config = dict(
    n_layer=12,
    d_model=256,
    n_head=4,
    n_kv_head=4,
    head_dim=64,
    d_mlp=704,
    vocab_size=8192,
    activation='swiglu',
    norm='rmsnorm',
    norm_place='pre',
    norm_eps=1e-05,
    positions='learned',
    qk_norm=False,
    attn_scale=0.125,
    bias='none',
    tie_embeddings=False,
    parallel_block=False,
    init='trunc',
    init_std_qkv=0.0262,
    init_std_o=0.0,
    init_std_up=0.0262,
    init_std_down=0.0,
    optimizer='muon',
    lr=0.00917,
    lr_mult_down=2.0,
    beta1=0.95,
    lr_head=0.00958,
    grad_clip=2.0,
    warmup_steps=200,
    schedule='wsd',
    decay_fraction=0.716,
    decay_shape='pow',
    final_lr_fraction=0.0,
    batch_tokens=131072,
    seq_len=1024,
    doc_mask=True,
    train_tokens=461100000,
    steps=3518,
    dataset='wikipedia_en',
)
MLP neurons of a small language model. Each row is named by its layer, matrix (gate and up: input weights) and neuron, and shows model dimensions 0-127. Each number is 128 + 32 x the weight over its row's rms, rounded and kept within 0 to 255. Numbers have three digits each. A neuron's up and down rows have the sign that makes its largest values positive.
A block is one neuron, or neurons of one layer that tend to fire together. Before each block is what it responds to, as a language model described it from the Wikipedia text at the highest values.

Responds to: Subject slot before verb
L6.gate10:130120091100180128135164173173150108073143116156126154121086089153116187144145103150160132064145136172119074150227191141073116121157180126142104172098068124169113168122120117098179121095129167137129116133109122072125167119120091178157176154084178122172129142116157158136148100126098132192084098166139127103198083141102118141141153149171162120102123137123121097169098121124132176106127
L6.up10:148097110151116183164123175162158122120145126165172171110146126154099201088159126162136168115080132125070159173138189151179058120171123100153077175117149116121163131131119161116131091092117158092133095122087170057124150169094090126194146172119154043128143088103093176132088136175170132090140136159173134185149129162120049194092114169110168152110168149136117168129125138127188099068100
L6.gate95:183127146109114077149132121249151063118106132095154080139153135143120114117140124131102093158182116103157117091141119067164126127166132153094147194101094146093147124095116121132139123176107175145161109168130101200101124071141131108168133154135109134135149161142174001135107131163148110092122142127198125109112155156172088125138086098130149083118107124099157165145140153187253152116103
L6.up95:105145109050085099108181135113100128153127123176144142060105117179094120110140207108147113089108113074111182101101083132090125074088190129154138174149137144014135114156100124134148122133092142093191106081126096097091137169159201128169112076114177116132122157184178160148117081119123094083110108102093097146175095150127126131196125128077103113112147134173189172097124116147138092099140
L6.gate247:101121166173114105124139125147197161166135176175061133136086146165110102221186119122141165118122148136163156110163118180133061130158109102152158094102139123100094145148135114121102145084069187124118127141127142152121078155144122134171176252160120132112161109134097100102110122132161145140159113158142117106091132196190129124122066167141115177164115139180119103154134120140110112129121
L6.up247:171104123068108128107120152170148160154143175164115164115168083113111147100124082138136192153119140072125166165119120103156121151135121085063075173117123130134097141135101185156124192114160066097084139132134177100080089115102127114128121085191127128112100094115097090139177167101126113091114109151100110131063155143114112127143096074129139140136122158114134123126129105076125085130131
L6.gate261:161153096118124118074162143139144127134132110187106146137114153167121165152129151156127143174057117199049095086109080112175137140094154077122129159052149148150080180130132120091162129137183105075134159134119113128144140139111082123131140138104158111084141115053165122148116148155078197088072139119199170209156165162168131148127089128106162121143068102149124156159087094090132088130109
L6.up261:151113092163166153096108088151119145165147105168142071105067131055189109188184169148080079118154153158165142072186077142070164142155176132086119109094085146118103139169145166076133126190163121124157166147122067198182101109120154132171129135089095158149109120089127094115142160108093129128045178142131148135140130109136111155131118173156079218111144117177184071147126128098137130101086
L6.gate292:101086077097122143147147131103101153083104093178137099094123056144158142121159155122130174132110034054110101129110109120112113101084112101101218122138136109225059097152085110132153144113153120104102145105095133141082180165119150156178166128137121136207070065148097091119163202107119151111117141174105120104126076164102136145168101066172104139141114136142107107154095087105081113057078
L6.up292:101142092164150189146101118113132129111104145120120126140106118129174120111113138130127160138109110089131132134143162115069183185130097074145159136138129091146126095182174152133085118139150096154112128138102065130116163148141097137120111156110117108129130141146163140125122122212104141113034102120120120115121161199176134176183100096117147096113059090107036123114091131151115094120168
L6.gate409:206128092124123140104175127138158145117102085162145170153119042161151108158107144131109126145110075133116107202085115124145065121102089137136157203106144119119154114166122140117187173107127062106135122107164109174120149171110114123142214171172110088166116070138083095148221153105161120163106142136064167141135092136145132167140159138109120140113076165111111135124147134196099104060137
L6.up409:155101079121135171148151103182119129154154113100152129144034103114190155119108153129108122156100076091144119167154154131140143165084103147109110169104144127155113091135158151144150129137132132108172075111161123139129138115129151174136203174157105151172090090141117115095181133168111105126058082120090091117152171118155109151145075158085126113151106169087164128093144105137135079084169
L6.gate535:167156103117092136126176169151122165096155179191066102078092109137136133116104126129160111066168106140139072155175039167161075085127161121113167160155139083088127138073131105133172176117167174148143112148053124128103077120104136104142195078148083128123138151107067114119112158181140161112096143116131114135111114094163106188156128129086130137105076151169183134096143124207079129109167
L6.up535:141098121094120099108169129117134165130122103183143119062138130139126190138112128128097122083192090153154065135157108151099182102123119121146162114137195138174137125123129180146089159134178101112103054197102107117095141093092149118142161059129130124137121072149130156187171165127093145132114103059106157130127100095218164101162109109128090107130159122148189161148174024104108146078130
L6.gate645:130108090059185125124138124195181134108194125131151088098060099138169131145200118127113126111199122160114136135118123168081122163167079117042107078071119143092153103142141122107170092143160085179108110162121134138100161133139148148150184085049153081149099126162115103152157110154140152080093090142142159141156121136147160153153128133094128088117147168185107108111118096184116123125091
L6.up645:152087063072177168172131144195160097138140112113148168114074119126131157155179145100129174082141091090179185145147117134128098111202141123137127122101120155121142152140055086144102075107123099167123221142151109127172168145109130095107165126087119108166152174173129111188080088120059198122197080148085081134129201169153097139122114132174092100103129163146131078089124117139167093154146

Responds to: Decimal fractional digits
L8.gate65:121173156153127128101165167125067129178154123134191101126088147144111152104146142123117072089163055163132127147139130183072113142135133140182147121136096062125148063156098160180162066152136129125204122108096088152087191153134181067151109107144102150149087098122072191162112145137162067154128115123128107119148128083093159173212168134128198116153127132102161145085112182128144108151101
L8.up65:106105092171130109099117150094117105150129126134132126102116108115109163075161091100142127112112177187124163139137164064125148175107159163151076117124143146167121123136116162116157110138195121125144146130045079113083153171110070096088183103111156142107163118136089242119179138160125056106119074125081059130168096101184188170100152101122166092177072149103149170098136150166135123147102
L8.gate231:151072149146144147125214176150192127108104129125151109115119177139171085142136086142165149125146106100108117165141123131106137082110107142123157175148123078148156176151116097136129194122112123075117113103198114078113154145125162116072101171119066136115121160149192112156124144167101121098166147152157081144158107106132112129103119082064084068112162121118076148167130116096136145160142
L8.up231:117113106168112084106130125128133185081107171209067096115106195167093117115128092126172091114117121071193146117136133155155169164165154125148142065182088047112091164085110146099140142108120118095178128174073139150123128112149114137161119134160186118145117133166128135146115106167106168159051147136110148154150117128127106151127116098116105149116156171107064105180095171088127065171121
L8.gate275:200133130124125141069135130065139140127129107178114080141150135072132141138111127102123138143131183178141107094125087085105119082143177154113163196161178097175144124150146167143151057091103142157123066200152119145148128128123088125159119147121101102110114110108172121085078157149113109128079176153083085153178143095051123086098081117134155187112148129185059159118120163176140186096087
L8.up275:195119159103090140168153124132086136122155131122141189040191148120126138126138155135080168153070183154139089177138146118178106224158176159124173064098107191124147145104120058114085209106110175078101155071141140159119168166106106118136102147103073095128180061101094102159158132114126108138114125138144133099111122160129123155112109090147114136134107106169131147153165150111140121138148
L8.gate293:139115146135048109151150165169154155162115085168158096167149046124153117105156150109092168112137113128110116118151107104125089135066135072173140131103100192088134133121174113169176160100147131096156169101093130133140152096125160161091087138134115142127152102153124157120133171156118091039154099138191151162148123131135136109054130129114135112171130099108106197111146149163090121170178
L8.up293:152118144126118119108179139102149141145125152103110097071154133171092116193124139136151118080121128128132132126152146117139136164151141110082095126147146142071148142121107176140121169148117104167102108087165113067195139109169104089126107105139124120062142085113132158184152126126137100166121165128144101101123146148158108136122136130094144075127157108106119097033182213107133141144128
L8.gate332:143096091144136099112168087142188134128140120191140084104116100175106125155130135106161129127108167135109123100200132154113159128117150096085132128114170104086164142088117095162179131129160128155138140122120176144146159109150184117117186203107088088131107148131122160196078092153141108161123147140137207147095095100089183101095139169089142119160140129149058155121148137060134115083082
L8.up332:133080161098166134122127141089137108069090096112146136123138183100124167201129170065101166134117146197123134116126134077134103168137147114169162162117159089118113129109107105107135153165124129131113143125146102054112135094093153130090055132130129140139137106107141134131124154151144108133096134137141050140138076138205148172070169129168149156092072167167121131135165110170145137156178
L8.gate475:112055156111046115128181143102167115139134101151182128126091152147095122137161085165112145138153056111097183188099099128088119086175100125119127096088104131047158130115128168121132106121107107137155126157137084075128077127166095074136153082144152133146096136168126157185086124151158170122148139117168131120106082097091169056121118126138113096125161080104131141080090193145167102135125
L8.up475:089111127146091143161140090203125100110147157091163150131138142141135111161129115183134102135082108099107180230115115180137201095123133116132117110107063119090113146112141147124128110155101149190195089126145177084120148177153117117093167110148141158144130123174129118148149097131133136061146176123149063110130115115087097099155106146175088093107089143155110104098178123113206147127130
L8.gate623:155103138154139093118142140136184114127151109179083133172069111118148143129156151144103119155062151123118182226129140091115162079151118178153165106105101109152062068114070081140120128092157124162142127106115080119156107149100156114142125087168129096115140135122189178117126149120117134152122099141215144074068130101145108106146079170088159070180112201141114178115122106154183178149135
L8.up623:095103149140105149197097160113102134127089176208148096129138110076140135133148070089098133166134161094177192104107078153131132125181091097127108121117156106146134189128146148124185132165075122161143128135149150130057178128143107110165119115122143161188107075092156204117118139169086106146127114094166146103150163100113151074132114123147107081137127178153153089062134158130123138155116
L8.gate664:146123132117150183103129167122148135075150152126125165095129136062118110145154105185144098138133117089103152150117217105192195122108124112101095119125094131146124131135101164159109146102145123126113157118157113187070148136109161082127103139072127130165124125094090115093105186145143122125086149108187112094094155115080139111160182113130138058148174090124167120127130125054109074111155
L8.up664:154174086118129179138188113114162123163150148150156153127110129115110097095149185174187159127165116184098206129176188113075099096132096118107148143169081135081107158148155109181114119081112153085160180079150088185099122163168121101179082168186146145164159135152094175111168154169118122147144129114119112142126158132177089106140177179092088100115112086172075085116109120118175099096178

Responds to: Quotation mark boundaries
L2.gate54:142142176133131121152103142132081124083112157159069062120106186126152087086174096127087136104167094174142193114126102114177090123104119139084124148116172127098167133142186105100116102140138125100146166090061122128143145116135164107144146131145115132133144196165121176137113162161071121099106151189137115114118066110112168123089094138143206162136123093119159096144105166105127099080163
L2.up54:109137112116124152112108119146110129083149118136148073098115161099123122138167141120204106164164059139110165095091104114123169144137077099071154122178106157161166098170081141200119087133102127110096061130110115101146128058179122117106094173175109116113159166114092135169116121158169140133149159143116129192142075143092120150132126205163176100123136107127128095136073162099104127100142

Responds to: Closing quotes and decimals
L6.gate16:176106101092098151099175067127090125140138138103138105177159141197110088185100058092138137118121132135141130138142121121139219122137095101194068091079150095130150122143166166124121150162201162209091156104157142141107129125119151127157144141175132112131050088058154124139079156088123064072115120124076067160097123136172149047030153110064152100108143091094132089143132144123135122132153
L6.up16:126103144144114148120097127120107112105133150137137120173103135107065118129147115155136111143119111158155120077123117105037114125156186125129132050067155062133117128106112090095135133111193136182106136062174151127086133115135101083085154061101163152102084161188121108082133154132111104167086147084156128156162182077162081072130147150140112147082088152139153113068146161130193093164131
L6.gate48:183154122149111135127110108104097162124153138164109119143151152181096231177155077158164114160085152141101148078166133152149123115092185171131166093085099086150145130153134150093117151135128156108131151085120093125159113155149118127071049098109166108126120153154109147116159174102096097186099109090103102107160107098162121098130127115104082147169135150135119133107085159113126114064089
L6.up48:086136125086092058092131073110098110103146154148127167076076096163095073109120072131109107154130173100092084106161137123184079096161138137055127067085110132165105148124141111137214122099156134095177140159132130117123085203121150110105153093113113113133098145090043090189131153133141133137137182149115102165080202103152126136096096110141178120170144140072109152160157129121150192134179
L6.gate90:135195120127143184133132136064111123137103162230160116112074089149135072144187138213095100136094152185179106159097089169097117167144143119093143129170160108155108119084194111078200146142128153136068085151163139062092163097116122161047152145148099124144116077092133150187152124161100108066124131082104103139141110103102087110160124069093184212152140158138147107077112131079108099112157
L6.up90:162124123166130154106147132074118166097158102149175126097073103124074117092121147130103149145168079096196107082173117119101116142097125125125109117178156101152141061180093144058156107162163139156084103112166159099075174112124134155082117140092081138088185129104156128108098106078099171088099125152072176128134140068118163196106115114110160169136099156121176075112151170215011139145123
L6.gate121:170069093113169094110104129139126152075127130165121135139029084156085100090188124119087144150171082134073137124159106099126127133100102103059199090149145078064146158155156134155157114121066121119080148068116125176060123176166103128037123131138141117136136118146114166181182140110134137134107117156126104157162121114112150151123111149076220111165116155140142097099195106111126109120154
L6.up121:091117080085073127180146087131120121167184132088136142122109113123094095087182090135087111092113108127123108169180165079157159105104061148160171151111099096106102109113083118108125106117185119109147101127132177147132121190150159098076088169089081101156068214135125147104080157141118140087098116137114134212060116123138075138130156160175148076108138150175174119155133112158201209135135
L6.gate143:171102087155114147148104141117143065068080156202139108112094111168120092126112138129083124124149115133101080138118117116094109130164117135119158128081170091158139120122168188083153112171150122148076046158068098176108090127099083138129067134135116090136102123149140104128159113112047165100175066170111132087135056069098123096150099102141095108168108117119186110095097129148112107079096
L6.up143:147132125090127092129127164119143154076161150111139143134124120115170098120140110126128118152051122052164111112169171076145154126117095146133161164145131111149084102134100126105191175177167126075082111171097104098089159144149127143136173134041207118144049130095098139119121109186147149147109132149126175103138156114141180079135066129134166063129157057128159175074160194132082156110094
L6.gate205:085104163104110123107137129093091126120143153183133104100140184092143108113118168090191122117084148115183094128167155099165139125126125129113112149106136113105101118161159196135136196121140224142165098112111166107138183176117122149099107134112138121157174082123117153132129196150099057156125138116087133226146178103097114126104110153146208098086081138122130120184127141083105122127200
L6.up205:148108122090123142137153122093130098082130106107147121131139101092063120179158174137117095165132129120157068131165133122121058115157103145121156083142122108155146169113110127126108140135147142121123156078145127154142150141083109132125086106108190115195103112144196144130068156084132074113101100188069166160174092114034099090172144125161154107152116122108083126151104146110076062113122
L6.gate474:138180103178113132106085154108073120120170140125135102169155175064136097172174155095111159095101050193186169097120134167193119134136122160135160098106097134126172124048131093079165062136152115136150102134167139063110151086163144133142069207114109122125125159166145133154139139138123106166103102140151099139151129167153153137145109108056200098141099122127166172099135121140140160072157
L6.up474:113141121154135100139114208103116145146162126171149145151155136134093110194139142147155124103111140153163134078057144158141135136156117174153126127131095065137121076114132207119095086075121126110090142043189119139126131133175170133093159126165132116195150104137107135160117150130131163136067082190204168141158059136114087176095115131133127116133182126178151143117117234177128141151119
L6.gate688:147157074088078114156116159140145104171172132158098119164122113150129190151187164090061138061131096123116141081169128103121144114208132115183118060114099128159083191094170159127156126164206118115132034139141120146151121152101145130094168138158092193132134060169118083143173086078141145063090070165185146091170143074126148127083119102128075132155079154155211182109147136115116121075098
L6.up688:166117079147079168091077142150125096110159125161113230153137128156103185143112126109147126130113089080126139078145126149125077118118099170106134147136114073168139143140079123164130078129135138091070141119121101109108133137176146102076079127109126058101081110178112164097135145181136095148145194135087091149161087105162125132129129171164116150084157172134126122130175172164173206126152

Responds to: Table cell separator
L6.gate70:124142092113093085153216106114119142198136128200118134226074090124112087109149133141162100077164087065127139166203090129117076133122109103114122140183147139173121155120141114134198075172197122141120098178096123088143190115137086087110130115107139128142161082107167109098128080155134152113193112085175176181154176074088110091131097095158138150076115102105105140108145164183172144110095
L6.up70:087154097131078067149126162146127053154114145109177086169120089142170136080149122128066182205078173150093111122134084145114125170151160132150136112161109141154117078122177114116125120171130150163158094136130176188128200093109123092120149150117125120159164109052144145113164113158150152136119169128081135122072139062138132122128103112111105135097049095138172108163123164154109093128135
L6.gate83:148143114151145148105073174096121206155142104151079133116145142106152181170129090133094121182116146180114130159150130045065111135127058100116142109092145118151099152175078169145122079194124089138147101094088160146159173125216114055134106171114167087147115158118133148158120169160167132155146146140135155120110110133118155159135088050092166136108101193155157083130145086136187132070135
L6.up83:134131137139085132116134149115102138094162106123146150195147116140139122095206139118133145155124152120152196107092121139169059113128211154197155145176136148133164102131138154070136128115136141138110128128152132081153156102152088110082107138164148128120208106189142129145107147136106161168161128141073191187166080123133145104090139137185136147079140110069119133133184125096033114189131
L6.gate439:124165139115107159176142117063141085167116095115098134147132120127124118132075123092119137129187096108103131088141120147113135146205120173181101117155091112217121118179136160172117155114132131140128116165173122121162142057115105138097140106158110126147141092070132204087176130153161136111109181142140174124167131072136137132073160152106096125147105114114215110121094171136095003125130
L6.up439:171185157124130082163123141084145120158126143157118184109142112164067201131138087069140109123167140038110130160150129133152118154100106141153068159099135146154107087095112147153127181122198080091103108171108123102122110141098143124092128141149149103152162068139177156074156112168102122129116144146095146109096109070123167119125148132179132149144121193069169119177061131127125080071165
L6.gate459:133117103149113043136142124124149110172078111125125120170095076055133184146099111132108149130122123042192137122177131147099104108088128135101159166155101170156142091100082111086141128166166123147116155131161136091119140161134151113179137188207099128165114121139144162172068136104173169156122110104128141146115163124074101147084120110084078141130194151100161139034179143061131065146156
L6.up459:147145122114133146180154166122120134090140109109081131156086153099124206193133134102104098146157121113149119058116140093133129168120165153084176155144113081176124094151123128130122173098149117158108092103156170100130126170121071190090149199158134124173167138137079083098189149149147146146140164117195143085125092133090157180094157149116182171107144120137168121108131102101140064159143
L6.gate498:093094145109148135101219091127126130173108131172127080086116153104132172149115094172115160110132197111189117164140210152138120110129105099137115125146150067152062119086147094095119099149171156126178091137076120094165120169137155102174163137136157120113127171171152118154113168189128141100108125154216118043171152130118122161201150076149178145161131146143175072145172103093137130111151
L6.up498:131125144101103175143151105121139100156115161125153076143159106061128163078133159143117100152069137114144154174154101104158108123138131096143146106145144118139150175132086153133123139151161111210137096134084049133123117137158075127169120101128174093085158079125100171145164152101156137069100158116162155129126166131072146190142103123164111140172113064116205065181125127085115122125098
L6.gate553:164129141157116119124148141122161085161109182062154158151147129138111164143130185103175174095114101091173130138145116145098148174145180152147145128126120142172149117168089099082097095108117111095115136132132165142080101118084117132119138124147138163142162195137119109104101109077143194080147083071127181105107141117152194133122106076090119123065166103105174138101094134096093084167139
L6.up553:129131132161114154121144107182127058159135180129080103159079174078153102115112146112173119138182062129118166160078094167168148164097143158152096120136121140124157140175115150148159164176082116150147207173063100162146141128126085167169109162130156114206095126208134139107147129108175157149162060127121147184139117131145084116106015076132146139158114131160131165122164144108121082114129
L6.gate570:089164111118149167106084080149169118186079089121127146242066078075138155079127152084088158105074020121088163097117130140170148157184173144131119141158100161117142091141045137153111128178084133132132128122106145109184147136151057167167164169079130122107078129133135124108121123095160135090116138123151100122105166123091088125109108182103135154116160113168186169134150102094172159151159
L6.up570:162121136094154163124183162140133133136150159122119069188140073135132129161100177133145169145141129109130142181172130116081106071095158089109152130119088120157099130148125081128156170145111122107171078146100132134055134080151131165189136128197168159179124092089139126129159083139123126136096156116149107111123094100156185133141163095113181091157096107120070077172164156190136161129134
L6.gate607:074132188146134075116147130107103126106181049082127104167092114125113133124174104138092171162130091107213126122118134125099132149138138130122144088145113136109179148105092183118154147104091091110090133127119089123130144125112119133095131153109175097094169125066160101106095126140155165183102113083060101194145199140099124124166108092147157065124150130116091098108136187065118157123099
L6.up607:099160153114102163122122062127123121181100151096066106122121121141100094161145110119160168129174134147135135167127189110119138141093083172133154121119148146146168097050165131161180101150158120137172102116157087163128171140164169092111096133202132067126198136098124127103118117171115165162077107112144158079151109153177121111096133130107123086137153158165062100091116131163121150177162

Responds to: Subject personal pronouns
L2.gate138:190139118140108153135181119118114132131128137205132131182102148109156090068161182151174119117086146143105096138142207132122111125149130136125164139120116157132101079118147131159152181115172111107188176123176151152070154086155147077141183127157108065180098124127145091126107152161124086144128117059167150115190187132139075144110133116128167127126149184122175151148110138140115145091143
L2.up138:181094162144108073183149109135138106094118130187077140139079136169165122127176156101144127166099173097108099175155129172158088119108166105141150195140164142124094098119112132097132144132182164094162111121103140094093145089127144122108203170082092079179098089171211124135072116117102117121126140166191191114077160102171150140093127160081136101105108121116165078136126162142077063140124